{"d_mlp": 320, "norm_eps": 1e-05, "init": "uniform", "dataset": "wikipedia_en"}
MLP neurons of a small language model. Each row is named by its layer, matrix (gate and up: input weights) and neuron, and shows model dimensions 32-127. Each number is 500 + 25 x the weight over its row's rms, rounded and kept within 0 to 999. Numbers have three digits each. A neuron's up and down rows have the sign that makes its largest values positive.
After each neuron's rows, "fires after" lists the tokens most often just before its 100 highest values on Wikipedia text that the model never trained on; "fires on" lists the tokens most often at its 100 highest values on Wikipedia text that the model never trained on. A number after a token or word is its count.

L9.gate85:495452492524549511501505460524502476522495500455445490497488529487507465534501503492525494455521510524484487450496519525485492538446537483507490486471493485463490507480515496486501447532484497470443482501478464454484521529509517531476497531482519483490509520527453526549499486446510524449
L9.up85:495536485486522479503517508499502459484500487478515479564496523472448488466490515463513461490521489532469454492510497541476513491517554471502485499487495509523537503465487515486502450479479506494469457542520460530469505502517494544508533533507562492499504491492490499504555509458484502488
fires after: " s" 33, "o" 18, "us" 13, " sp" 5
fires on: "at" 18, "ent" 14, "al" 13, "in" 11, "em" 11, "b" 8

L5.gate267:474515489522510495516479536492484464500481501545506493461477502486474489454468508484518495489488528520548472509535493505512510458539475531504512487494526507515538489507529502489536488442458478536528546528529491491516488504516494502456493492455535502495474482518488504505535474489549495482
L5.up267:503507487475503482496539486533510474495510517459477485488487521453507487525485474493509506478507468479499528506527470481503557495546468481493534482488454498504493496476533445505495463476517531523466431483472506504492487499469504505539498513513429493496463508489506508506449519539496473508
fires after: " (" 26, " \"" 19, "-" 13, "(" 10
fires on: "t" 46, "s" 31, " or" 5, "k" 5

L12.gate41:481513465519562517526502476493467528489525522482526486475489480496515473532534510475480509477473482473489520524465497459497518512484418491475457542462505529530550515501473545488484512444465510482498489467521464470501481509484500493482466491449513543491438507507502504493509512454504505484
L12.up41:508508517496515516500472476501509460495513518496542485516488480499458471525546501467482500489495455506522516476487464539517508504476485507464497497534508486531521478556526456471500551518479474519547470519502490449467492509508522482488538483481485485482470491502495514531511570482518498496
fires after: "\n" 78, "v" 11, " V" 6
fires on: "==" 41, "\n" 37, "i" 22

L11.gate174:483487494477489500488522478501488526520523453475517516487481483469488523474496490476527581541507504458526485473516526480502501520514466487491481491486473507561472503521517455531449507486506490520527502486484484488492494506481545493474512497492519533456478532480480467519525467518533510508
L11.up174:476523488485487496451498527493515492480521477495511488526478491523528490524501498511503468522515460496498544486525545524495546517466479532532512507479509502490462491532539529521517455447450503488516504510573551498476534474522505500505491502497534467458486490521464493525465482487484496490
fires after: "\n" 19, "m" 18, " v" 12, " H" 7, " in" 5, " T" 5
fires on: "ath" 21, "ap" 19, "\n" 16, "ar" 12, "00" 4

L15.gate131:482492494503481532508528476423481519467504424509473497481489475483481510447545481534506473537510542504502507506480451493485519456503523453517550501494528492515524427478471468499483476424524473520503519498505490504509514488468491507492514505452537515509486513483471523494519494481486497496
L15.up131:511500477475502493512498466502469491457532519462513452488511517495472512505460421536511520498497525515519453480463458503445507464462487480476546462533516512500529480482495488535500484539531488474518494511507482496501484503480524539497507509489461514502526472513425475497520498467538506462
fires after: " l" 18, " f" 14, " " 8, " e" 7, " b" 6
fires on: "oc" 20, "re" 15, "le" 14, "en" 8, "i" 6

L5.gate126:490505531499456521495534464459498497512487469514506465521504502541496505479525494483524512474521522485482506519524546508493447495517456521519499511516503481496506525503480500517480471502517534522510537481489484523511560465521485526523484532481457509498494560530570491515512459493516530495
L5.up126:471486463493473501520529511530454542489500495494508475532497521492496502528496501515515472535514514488523500493473467527493461511524496533507446485471510561485529491516461498512496501510517507490451511512475469495481472501538497488507519563533505509483478558557556520491487467496506521508
fires after: "," 23, " m" 18, " the" 10, " com" 6, " re" 4, " " 4
fires on: " but" 38, " or" 15, "od" 11, "er" 9, "ment" 6, "ens" 5

L4.gate53:488506474526486527497489537469526521476526476501525486532551464454548545487479494469459524560506520523483522523525515531460523456519482530523516501512519524521480524475515510527492489505515496459523520438485532487525500488523545537521501473492482500491507485526517500491510466485535514483
L4.up53:538530482511541481488445489492509501551518523510508495494509509517475469490527482523475465477506507490491490479519522540534490467563477461492495484525451526479490528443505513525527486514504485459503545471525481514517477457481518516525525516475516478507492527459551526498515453485496509497
fires after: "19" 43, "d" 15, "r" 6, "ant" 5, " L" 5
fires on: "uc" 48, "9" 26, "8" 20, "ill" 4

L6.gate177:466492508519486445504475493464475496529544483462501519538513459494525531536522503499544503522493487530469511463509486516440492481518441454509495477469457458473493500522509491505476509480513525461465480513489467492574512474525491502498541518488527517509492513465512540498474512512474516475
L6.up177:482524499511487502460500464469488496517519501469505451519481492489477531509530520535518484520508500489482499503502489486522511483511500528511456474469463489495463495505504498492459519532533482479481530481484440519498459512561503511501482526531497538518466486523539511546499477476492553525
fires after: " l" 14, " com" 13, " A" 10, " L" 7, " o" 6, " C" 6
fires on: "b" 39, "ang" 29, "ing" 14, "am" 10

L5.gate83:539500518519531450521495488500480500499482488499505509487488486479514531484526493532508498469469510462471470513520502488560486534450458477494496483509514518517546528526458530506468501484528474520488474448452491506498518492488501479513473480475512518508496514482520472472493515493459549491
L5.up83:484512488489473481498502478522504475479482495492464533468440459483487511523489515479505475474453455455499512477499475503540472498505507511500503464469503513503528528501476567506504502468517509518468510481437518458482490533431477511487504513507490499512460487493503491515474516542485473554
fires after: " s" 20, "E" 16, " H" 14, "A" 6, "s" 6
fires on: "S" 25, "er" 25, "is" 21, "D" 6, "h" 5, "R" 5

L13.gate213:492504504524487560484517467480494537477521486476485483515462487519444489519497527511488493464487489510514508509429485521503507491485490526518532530485462532520458503455509488490485474504487485516538510500533492494484496531511468532535498482516517519484505443473488475496501546510499493499
L13.up213:470480511500532426505509480497544474538516481508526491455503460491512532462469513515528507473505513499469500463474503469510459506509476491487511472488539542499500479484512517489505513499535504467426516511475498525528486439503540451492477492475495483494491549513541461470499502431503494504
fires after: " f" 33, "r" 8, "f" 6, " cont" 6, "y" 5
fires on: "in" 62, "s" 8, "ad" 8, "st" 4

L4.gate212:530525520455498464470469535497491509483474480488513458506500497467479465488470498510570508508471486493530532468466474449518514478520541495555451507517507505530523492459485499507491488522444483455531522502541451479474522513474473510483528525488511512454520500513519479455499484511468471532
L4.up212:502512458487539478531474504467477519508501483488471511530497489456460497517488479493513525521490492499543512495475494501517564518515478486521473488482456459446534517481534512530524500513508518479501500492518512511513488479522528473552533453548537489507484465460564471473447511515485453508
fires after: "up" 25, "A" 18, " A" 9, " Le" 7, "ou" 6, "1" 5
fires on: "st" 29, "port" 22, "h" 12, "s" 9, "ag" 8

L15.gate278:490479462523474480479518532442490465504483465529505481528525521539483533492463491524493474526455473514533517487527515500515511459493513495526503497510513522496490442523481520496515459470513514493509506495513523473501516504473517489515508475458467492537481499546533474532500507517509497510
L15.up278:507502520499524447478500506511482469476483463474510511478494488525530482480517520505493508553540514499479485485531533502511521484471472552468557492497508472508442516489507477491491530460483446526538462527534505514517441474518495479451507521504517535472484514524482518468536520467478491507
fires after: " " 30, " t" 21, " w" 11, "w" 10, " W" 8
fires on: "up" 20, "y" 18, "est" 14, "end" 11, "ay" 8, "ast" 8

L15.gate288:486486473478529524478511478428470524503519513481489501505532498477477528493484528493499532500510478470506493496503520453529493509492511485520473488548521472500503521487519487504506485498542463492533484490536544538513500525465520471519485513529504480488523473500506529502532481496464473473
L15.up288:501485496465487493525469450431478520484509501477497517491518522563490473506481527476484477530463499473496510479516449477487477485501481473521488479518492508514525507514483486476500501517505495506510482515508510492466534479461514459462487484511497496520501481503546473498494475442543474485
fires after: "\n" 34, " |" 20, "|" 9, "2" 5, "i" 4, "4" 4
fires on: "\n" 76, " \"" 21

L14.gate89:532496528533496529496448495474506519486513456502489485494470487502478440520548496514469480518469511494493505523500477556478498505504486447492532502498485444490528446478507537492498470472468550495467515474498486530553508482503482500481499490512514484566459487484536579518473485525531525511
L14.up89:511508522470506495513472459474499501526489505470512455508479517515486510524508458501491495515511568515493493472487493530542485483509479482537514519478483470499514442502468527487532471522527474493501500507511486474459508511539542518463496468498512535533524511527499502485479505454507463502
fires after: " p" 50, " P" 22, "p" 15, " comp" 5
fires on: "re" 51, "ur" 11, "le" 10, "en" 9, "ul" 5

L5.gate305:478517500524489486483494519504500481497530541501536506529477569503475497522522515509510495493506543531480507525489480447483502498517494480502503511503503517525499521495567485545532459488528469496509509489446510504491508542464473523517492519531473507523473525525562442469504476551496534513
L5.up305:486471513518496501507532565495506496475477497496490472501485534531450537509508482535524505522541525469515507501440513500464518486519499528505492475508487548497555517458538545496490534460510512515503488506511472443515476510495491467495511480531479524519477491501535524510503449483553514484
fires after: " (" 36, "\n" 30, "==" 10, "===" 8, "-" 5, " \"" 4
fires on: "A" 27, "G" 22, "c" 14, "p" 8, "P" 8, "C" 7

L6.gate187:493493537485479476468523471471484486504453466510489480463489505469537544460521475520487498546482476523479510480470466489521489545542495521518450489507480492507506529518481504545505504504477517517455472539522460469501546524480510479529519504520521524481510537509542492488493491540469530479
L6.up187:532525502496491503535505505496500515472498481517456495466473498484515497524480475509517468525514530508478510453448486498497514516506479475527482511483515519499525523532532483477512465498479538453464539508533438526477481475487459514514534516536504539518520497497472510466529513490501461491
fires after: " A" 28, "r" 15, " be" 15, "ess" 7, "A" 6
fires on: "s" 50, "al" 17, "en" 15, "ion" 12

L8.gate124:494487462495496515468458506493460477518495562520508502488447509480536531482535487482520481460498521534485528522551520496496499528513480495490447504518487548498444509526527508483536454497492482504461493496472482487502519480471459478520489510476478504461481473531494494489433456515526523513
L8.up124:535541527501521526521475484494503512517528493540478467505496489473511457508519525474515503508483506512503562496501513518484516531509519521503455474439467493522499457485453438487523504470451485541507464538545493497514502500507498516508544521502470499493493496503492533498545460507511486458
fires after: "is" 16, " O" 16, "es" 13, " un" 9, "us" 6, "s" 5
fires on: "e" 36, "ly" 18, "°" 10, "tern" 9, "l" 8, "re" 4

L13.gate282:520478511515495519459506480527519490515536525512509451500525491534448458495553517511482498525520480479477472535490492507511455524473568465452496458542507522502475505494514492528503447483471500508491470488508488484484480505478531460488502486518546466522530530494521548509474498523509523524
L13.up282:499464525525455511511518471497471480507548547476498525494481506537530538516466495503556478537483503542463473509510449504512502544480485492532479462520519493510525468506488493486534493472504514503468446465511506470544529494473527477464505468522502523477501477508498509529516452449495522486
fires after: " be" 20, "u" 12, "on" 6, "en" 6, "hn" 5, "ri" 5
fires on: "f" 19, "'" 12, "pl" 10, "il" 10, "ol" 9

L8.gate57:510509526470500527511512501494477506497493512566464540514514435518484494491494440511515539518486526492501473507501476469489499492510512496526492498484510487492483445478492501507507528464532507494513514446492533483474556471465441486535517516530506551544523519500539486499520494540554496520
L8.up57:457460513466528521481489502527534481458524461486495505492472524500524510525483479492486461503476457516486455490521532485476514491494498526534481474509511535542516502538506474519470489492497473470555496496456469531498448479492503507535501483551515491481543487488494514468498513472527484537
fires after: "ar" 32, " A" 13, "u" 8, "r" 7, "A" 7, "ir" 5
fires on: "ac" 30, "le" 15, "d" 11, "f" 10, "en" 6, "c" 5

L15.gate257:501476477504511535448499492473531490527479497532506511483468504526510513483482492481505478492493511464486548524488476506506533478479564489514453546474563476470498454452465505520548487483565483509523499502520499512497511507495483496484506542494491486510502496522503506508469533505478545517
L15.up257:554492455502545519481533471464530459522507504469473578482434521534489494508538469502519500506486514489472499513525521502510502490501511479471480514486473503519512525510490483492501466525491527515482489487478507484494475497444464471502474462484548521509458459536503478517477515435505473500
fires after: "|---|---" 41, "ar" 22, "\n" 21, " |" 7
fires on: "|---|---" 61, "ac" 22, "\n" 10

L12.gate234:525494524484500490507490505488486465490519494467520460540480493502494512461569509523503521475515518500486474518534509515499490500478536535466491542509527523501521503514523497517569475498473444485501485477484515532514478475487481480450497504509499541520518511519545523553489512479488509524
L12.up234:508471488465485547520505494459505454501483456505515542510435493479486499520464502507508514559511534520468469450522468496497515491478528495467461503488498480532486522523545510470503488496466500492503536529536464502559491516488505498501547500496518483455529478526486478528494508493463527507
fires after: " or" 19, "ar" 19, "qu" 10, " l" 8, "an" 6
fires on: "ar" 24, "ig" 15, "ac" 13, "g" 11, "ab" 9, "ag" 6

L9.gate208:500504504500537492471529490492500544554477505491511538455532478539487498496519503523534535509499506518544518517524539514466539456494482529488442482524476459490518518517494489545485498516538477454495457490474497528474495503524534485488532507495500504512499444504496519505523460490515497456
L9.up208:542524519558534522479524531537488535520498506507475516480518510516533477508487480493453500488506513509476524455511523493510524505509512554502519540513483472473493554492524546504512512450512500505517484460510490503543506490524521501479461506466514495518526488548469514550494494514521474473
fires after: " B" 36, " b" 31, "B" 6, "oc" 4, " M" 4
fires on: "o" 65, "ial" 8, "ish" 5, "ey" 4, "ing" 4

L5.gate214:514470504481494519449493507507470537540574503484478496451518507484502486496512513510514478492473504529508490532493533533504510451539497522464513491506479512500495515481480549545537467470503550501481452498495473502509529494514540495521563515485501469522485494559465508528493518515512479517
L5.up214:480536520469488480497524502496541495507554537446495545468457469522476481487481473459554512507495518477519505481506495534502517497526492515527520530486474454537493455510496485485490514461538489496548514494546477489473458502526532489489505469505463458499456491522505498499565513486519530540
fires after: "e" 35, "amp" 23, "o" 11, "ob" 4, "he" 4
fires on: "h" 38, "ions" 23, "ed" 7, "im" 6, "ath" 5

L6.gate172:498519526505516515491548494536529474528535529537481516482513514450498521522468438565494515531450488506492494488478493498505486554474501491497531488446484499487530459526523534508535464463478513517507520492465551499495508491481523481526533512487512462555471494557507492519498469489507476485
L6.up172:549495474518524460512505514527526501509534475507514507487519531459545502479500486504464488512459530489512459493506503475482515481493510502502552488533488480487553459489527528520539499491508488503553503477490488500515454494493526547485508497482508487540512471501475513497479475472472458488
fires after: " A" 54, "et" 14, "A" 7, "g" 6
fires on: "d" 41, "le" 15, "her" 14, "ch" 8, "el" 6, "ay" 6

L5.gate127:482510498502491506488467482532521489555481450523499503540508488489485539515508510520482504513487483517557513540481497478531511499497509513509492451518520480497481491505534500504513464460526498510492507536527502561518490467504550488488492527513538542550495488548479510486507499509518522486
L5.up127:468495485521486523505474457509514550488504478538546489543526523521510514485490490520458461493485492507518501511482482510480512520507527496525490461487508463511484473481490465477504488473532491514501513507492535546558475463485522452483517508502520518533506513565481479476495493492504497475
fires after: "\n" 58, " S" 7, " G" 4, "ons" 4
fires on: "\n" 58, "erv" 30, " or" 12

L14.gate295:483522482486471483505486502479524484488502495550465501479512510458484466489521494493506542477500496485552467496498505528466520520486507516525477538523516474513471448474506503514478505479501489536478493505518487521480484486560534503528490509499519539443467467562547500535494478523541526544
L14.up295:505527471502487504489514495489493455485540459534531491466485490464478482464495538497525503485463523498486494492514512493480441533525510512495517551444503501521495477489500487453489492531505518525489458469432471502489510485460509486528516507472491514518498451496517465465562510543477490534
fires after: "r" 13, " O" 12, " h" 11, "os" 9, "o" 6, "y" 4
fires on: "ly" 21, "n" 9, "om" 6, "ar" 5, "ard" 5, "op" 5

L6.gate67:500539482511516501508548457487451499492482488517507515509498464509504481492454465482550489471517477454524536538500516497462483474527497467479487524491515518502509498449457500498478461508522486514510453517499493487549463463526538516469526513525478480500528484543479499488486527492509546530
L6.up67:475523487517483490506504470510506508455505494533573507521497527477498456534501546555472521481531509521467475541502500520519505511493475549504528506494492490515490524512472491504512563496550528513538474514502491500487497485509490506504528519468509509457555504526540440517527472516503502482
fires after: "at" 21, " t" 10, " st" 7, " L" 7, "ic" 6, "re" 6
fires on: "ak" 38, "her" 24, "r" 16, "k" 14

L5.gate32:509526507498524467496507512507507522566511484480520513533507539440483500518499500532457492501509467518486464550551501526488494485494490468483548476525540469503508474508476498545488523491524563477511493480498504494503492439508518484499490502501527448538467511511473515482484523503489475499
L5.up32:522519472494487467478464496521528467458524468500506479476461515547477521522514509506470492502478508477444509499540509438504496490470491494503483511525535498484522477519482516549505545506495508515509522505513468523504502478515487506521478517533482472518543504460486538499549560482532494495
fires after: " " 41, "ent" 7, "4" 6, "6" 6
fires on: "$" 53, "%" 40, "if" 7

L9.gate87:546465463516485515510536471497520517504481485522480548496511485502485463510482509524524494455509517492475488513454487498488488509498499464507483497465491485533526473509520540505555498480502494444490470505495462479502495454457468511533463499488533486518451462488528546495500507510532511511
L9.up87:486469534532523493495512509497508497492491503490493523472516562511476493469476485498528530515519524506540481482523505504488498462533522504509527482490512481504510435512468523496513519491550501514490470485492479512448474471549472516504523512546548497520511493527529542504488484518485502510
fires after: " h" 21, " D" 14, "ro" 12, "el" 10, "l" 8
fires on: "as" 19, "igh" 16, "ate" 13, "ig" 11, "ations" 9, "w" 6

L14.gate131:531440465537522488491482496492526492517525515509453519503523507478509499493514513504482544471517488523505491475510555505517491509569527499526495472519482486536515527506470491466503497518525497477484482476513528462506505480485468451487498487507467475507451494504515545473518519525516538513
L14.up131:529511498493544483517526538488478462436544483468521511513494493525493506505504508517521502491529505527499501528470548501518475523498514502462505501569505460494475475494459499509486488492514493515512495472520537512474447528494518485515521490497540502462487489512492498480501542542466501491
fires after: "l" 38, "ol" 11, "el" 7, "ar" 7, "cl" 5, " w" 5
fires on: "is" 19, "r" 16, "us" 9, "ig" 9, "as" 8, "o" 8

L13.gate3:472520476465465534496535523501505461500501496508534511495513499504488494515489512544534513483504490508452533460467477514496508476477476542522436459487485464474502523538477527500429542520470500542557491494507485521529535468494496520507502483500456542502512510518474486495518527497461514537
L13.up3:493533504446499485528496507499490488523492479495582522498499517481514493514439509486557560489565493511510508488458534510524534563527435523537509490506494436502522494489488512497493495509520519508518493540513516516534436507469488497511472516495493470513501510508486531501504513497497494461
fires after: " n" 29, " N" 12, "or" 8, "e" 8, " Le" 6
fires on: "g" 36, "at" 22, "ame" 12, "ear" 8, " It" 5, "her" 5

L4.gate35:524511461483467451524531450504534476507523515515503519463513514515544529493481540476527514448509490518498463504489492483515527488511483527502490488503461510515504471479533513556522453475535503494507462505516505520524515537483488542497494498497536495502448532495487495499485493496497524484
L4.up35:511514502513456500500532468519492511490515501499494506456510536479506501526476526514531505505517465495515463474464507480502537475535498532498503473476439510503528488468513503554497444483513508494466487495508469460534463523515464509445513526480517487495477541520488471486496502517498506498
fires after: "\n" 38, " \"" 15, "-" 12, "==" 11, "===" 8, " (" 8
fires on: "S" 99

L5.gate250:453532454528501510489532505491526515478499493477496502550513505511514521486488522490532509494476531515535499532488443473499515467499510524507516460566470534513500525486538506507481512471517509506500493513567492482486496514555485479481485445497492509442551494479498467490495429502520514502
L5.up250:455526498499501495448508510465516499512559475484491499494515520472530455486473528487526442509488548540484457497502481483518488508505517516541500472524498500481473509490500485509523534493509494513491452513512540523551530499528501508511502521513512487473472532478521460511479521473489502469
fires after: " in" 17, " f" 10, " p" 10, "f" 9, " E" 7
fires on: "s" 41, "os" 17, "/" 16, "ens" 10, "ire" 5

L9.gate14:517491520447509519495498528491480495517519470487494462461523500515520480473515490512544469509506481511505481505449535499501490475456503457509447493504505491493506550539498513495479455493502512529494505483484511548521503476495449492493505528480507510458417510530529533488487494454517490508
L9.up14:555514489506506466497491494480482489496513500531473531514483516501525490465499504488497492554553487544478474516485525486501512472477543472499500514516498491542467493515551512493484489495529491520562511494470530525483514493489480489512500451519515487488491494499485509427449480509524481497
fires after: " B" 39, " b" 17, " D" 5, "t" 5
fires on: "est" 21, "ig" 21, "ack" 18, "he" 7, "e" 6, "g" 5

L6.gate46:556510503505480510481497482479559552515528497498537485492511515514484482527463505487507504505509502539503500496503493495494535527555483527497474509512462484506491472492539503492486487553509523473509500485504526513537455515506522487492520504483502558537475493494528485499501545577464541520
L6.up46:544474494476490527528494491523547538494486473493495529500530518501517473517519470531496490434478491468508481519524494457510501506547493503513499536506490544505526503478507497517514469497522558557464495488460545495546492522519484490476490533497466472542518526477530472499487541543505507476
fires after: "c" 18, " \"" 13, "-" 11, "===" 9, "." 9, "==" 9
fires on: "S" 61, "A" 11, "D" 10, "G" 4, "C" 4, "E" 4

L6.gate184:513530483535551516506516541514528525535512504501501521516537485506493518469502489536488477524527499470539492492476533508511521484486470470471503485518552539461490472498476529471503491513532508448519482467516498524504458550474490522474528496491443471519513495460513523513480536496496511507
L6.up184:509523488515522489454493516479522483476475538474500499541530516469515503540513529539513494501524501496507480541531519513511518500573467487509492484484552515514459447478460486492512480490532507471495489510461463495500512510504513478516489454469515485496495545457477464472486515551509527479
fires after: " s" 26, " S" 24, ":" 6, "w" 6, "em" 5, "|" 4
fires on: "oc" 33, " U" 23, "y" 12, "an" 10, "un" 5, "ed" 5

L15.gate70:511508534515491496504482530504517504526515453488479500501505490500444504483507522508472499486518496519482504544502557538447491491492504499467517517504544513499500499505503544496542450474506484519498528493515467474528510506469476515481484452485529486527529504509506509457513439523490470471
L15.up70:499497546468496519495499496500528507480489541450485519490483494514506466465518531509453526482473526502453509560501514507468517527509551555498489500477475465557528483504494508468536469508519483491465500483502477511519518495461504499540499480456521540494510466477469499514541494479472483490
fires after: "a" 23, "ar" 12, "c" 8, "u" 6, "n" 5, "al" 5
fires on: "el" 21, "is" 14, "ul" 10, "l" 10, "d" 7, "es" 7

L11.gate157:511527500505488502502509492478534528518516520539537476472488483477516519558502514522501520486445527479537492465535509510494454528515512514537570479497504510504531524486536493443531501490534518489527506536451487466481521493497499487488483497552536521499500530508496503478497493508532532564
L11.up157:480487470470489482479505508467543487451483523442511463478547492499506519560488551494480482469486520466496479521516489501474522502539493483483533510487507506493556530473487516487504519493538499486486503533486515507502481500479506487477478478483486469482510496511461541457517479500520499509
fires after: "." 24, "at" 14, "," 10, " h" 6, ")." 6, "\n" 6
fires on: " \"" 24, "ell" 14, " H" 12, "oll" 9, "." 8

L16.gate80:484511516474485512555468503459465485492488473517452505488537524501498492534487548539510483458477509498516479534449470513509506463473469482479473488457547525501493515484530496507485476506497449499462491503521501513526523498457503491537515488544496531548499514479488478525482534509510486520
L16.up80:520513478508481541517462475459489487468500480548545526480513496472502483510529514487510491509490512493494509516543514493535471508472436484534421502492534468485440521489474503527482508488439515514446486486507491514490470477511496498474530513529491505487478475554451502482512465527518480515
fires after: " th" 21, "ot" 13, " W" 12, " R" 9, " r" 5
fires on: "r" 25, "b" 18, "iv" 16, "al" 8, "if" 4

L6.gate151:479542488495452523541492457523497495472500537480508507468504518466500459519496499514489508482478509470529495519479470476460492489473495525507529441503477490495478514536537511513490514512505457503529495544490503533503493462540483539506467537519496473492543523510473473493433507514511542507
L6.up151:491479520514479463483505467468476512478484504497469477507497505521514525476486536522537507491495521492499507494450539503514522494483535502566529486564502443524512494485497510538482508527509493497481505543489491465480491527531534485472479506551487547478505519489466511494461510536495535535
fires after: "," 27, "st" 8, "ol" 8, " C" 6, " in" 6
fires on: "on" 49, "4" 11, "um" 6, "s" 6, "ace" 5, "2" 5

L3.gate201:494500476546544510486454528469513490495527431491512447487534492481528467482493511487486447508497513483540490471493556512494497511486471493539478505492518459486517532517480485501495506509493482502491517487485495513468493529446506506538497517511452500553493528502550500469477506480489513499
L3.up201:514496464537584514474500503487491531517527490499500497547489473497541488493508520459550492507501477504505504512488471501500478452487485512506483502517487497485482534489454491514475501528488496475495520456488505568480536465480506489523513502509449485523457519491515514493488474496524519474
fires after: " 19" 47, "19" 40, " 18" 9
fires on: "6" 46, "9" 32, "8" 19

L6.gate215:533485489512504529477441510500537535523513513481519514512513477547498475497502501518520501496522529546485496511476504532463499485502541472455490552473565554505517508482565519513525476509516546501516503489515531504460504477489512499512487484525532491510508528512477511491533492501507480489
L6.up215:536478502485496480456495477530498552509497510472514500529477504486523464489498499451535528484499500535524500585506458519478536462500506467495510498491549475515505510512484485532491464493537516474501508503505511495475523498516486507495460485534526532482479533508485507460469505509499517511
fires after: " 1" 18, "a" 13, " f" 10, " J" 9
fires on: "ul" 64, ":" 34

L5.gate143:518522538501475506503509489526464461469512489500464519496538539488467487458484505504514541509501507463540473520540468444496520505504483482521503476509492458524534523478494493524480517525515486525521501505516459477502486481477454513540490496462526503439461506502459467477488494515529481517
L5.up143:492544532541472491504501489538517519439538508493508466465502514462487500497514515461509550528502508500522500487477452495455516523524468492475457476521451485519480495520493492517511530567487497478482537509507477466478516498470482477531472483491523522473464505499493493485511510509497465550
fires after: ":" 21, "ct" 18, "r" 17, "ubl" 13, "ol" 8, "," 7
fires on: "0" 26, "o" 18, "is" 13, "in" 11, "it" 7, "c" 5

L5.gate72:465480510510480559531479476501504492465523472475529508494533497484463491512484488508481492516493482514450497494504467495474508480494447503512499534511510508530510537490506529549430533491534550445498516475482506523508507469518467446457495509499501498519451540481497500480510474503481509490
L5.up72:473493492506497525496551491508490504506540481500531463545529511488457493491498494524460480488467492492491539511484453510486546516512513504527470540520488540499483529472495513503482528499511508482463540490508487514479531495508508509474429525533486484532440501511477513526517457497524513536
fires after: " le" 22, " Le" 19, " A" 17, " com" 9, " pro" 6
fires on: "g" 53, "ag" 32, "b" 13

L12.gate208:524548486507511512490502497509484539504499497559459478483523507517494533480493461448516482501497520478479510492515515539539498497543460508473446512486504514480515533462500519531515508462521522477501493494536490529496483518529510491519488481472513521493479472491522532483523499514507539477
L12.up208:503472470477500508473485501511503554451482520521494453501498520529551492513503467495494490539510521515492513481531502483537523525560490541492485504516485507471491524458531504581453514464485467482496513498504489507535489473560544489518521476479506513482516507504518513533540490520452533531
fires after: " B" 23, " C" 17, " M" 15, " V" 8, "ar" 4
fires on: "o" 28, "er" 23, "s" 12, "iss" 5

L9.gate91:491477505486503510500506509491482454524454501492543476514514494500499495491501497515508502486498488515472507556486496570505535542511530473557494486505503531514497514471516488546525517492473445458533505472456538514493458496504512497519503466534464508533531508518471514528474500471465496471
L9.up91:491511474508518470481519479504465458500467495463490495508505485545520501479470499478512480531546497555510521488497467549483545502491528497489494500535524515488492499501477460544496551509506484506506511483510504533446483495454501459496478451465488468488492506514530506468541528465440511496
fires after: " O" 24, "un" 17, "an" 12, "en" 10, " U" 9, "n" 5
fires on: "t" 17, "g" 15, "ct" 14, "j" 13, "ri" 8, "k" 7

L11.gate296:489549465474479514482542479496471504451531496514474473527474462481445452528484537471510438503506468484506493515512523445459511464460504497499558484496488541454476505474525461505488499489507518509476506483486500466518503525501523488473508520533507508522437509516471535492506487469520492534
L11.up296:484456500479504527492515421512483520528462523523492442454528506482507484548493513478522473522498466479516514512508482479475507534508517476484458508506534453489476506505545514520504509498539484489502509515509480545506458503481513483506557477520487472470480520521514511464501511512471438474
fires after: " T" 39, " t" 24, "o" 14, "T" 5, "is" 4
fires on: "e" 34, "im" 19, "x" 14, "om" 11, "ot" 9, "op" 6

L9.gate200:463508496455500485521501446482506586527467509498532544452516490502487537501522489521484503474515494535483506519505512495499506496515520480521471518542501492504533478477501488491464511496488539475545496473507486492504505477478511480490439517511500504487523554537481497487529537483528510469
L9.up200:509517520474500520505538506462506510475491480488477539488458474489490498459474512522501524539483527506485461494468512509495519499546479510515510510499476445514502505493527520522494528514546472487487503549469486501477444508474470474491475492497443488462546501489517525547510508446519483425
fires after: "o" 33, "r" 25, "rom" 14, "m" 4
fires on: "ot" 49, "en" 13, "ess" 10, "is" 6, " for" 5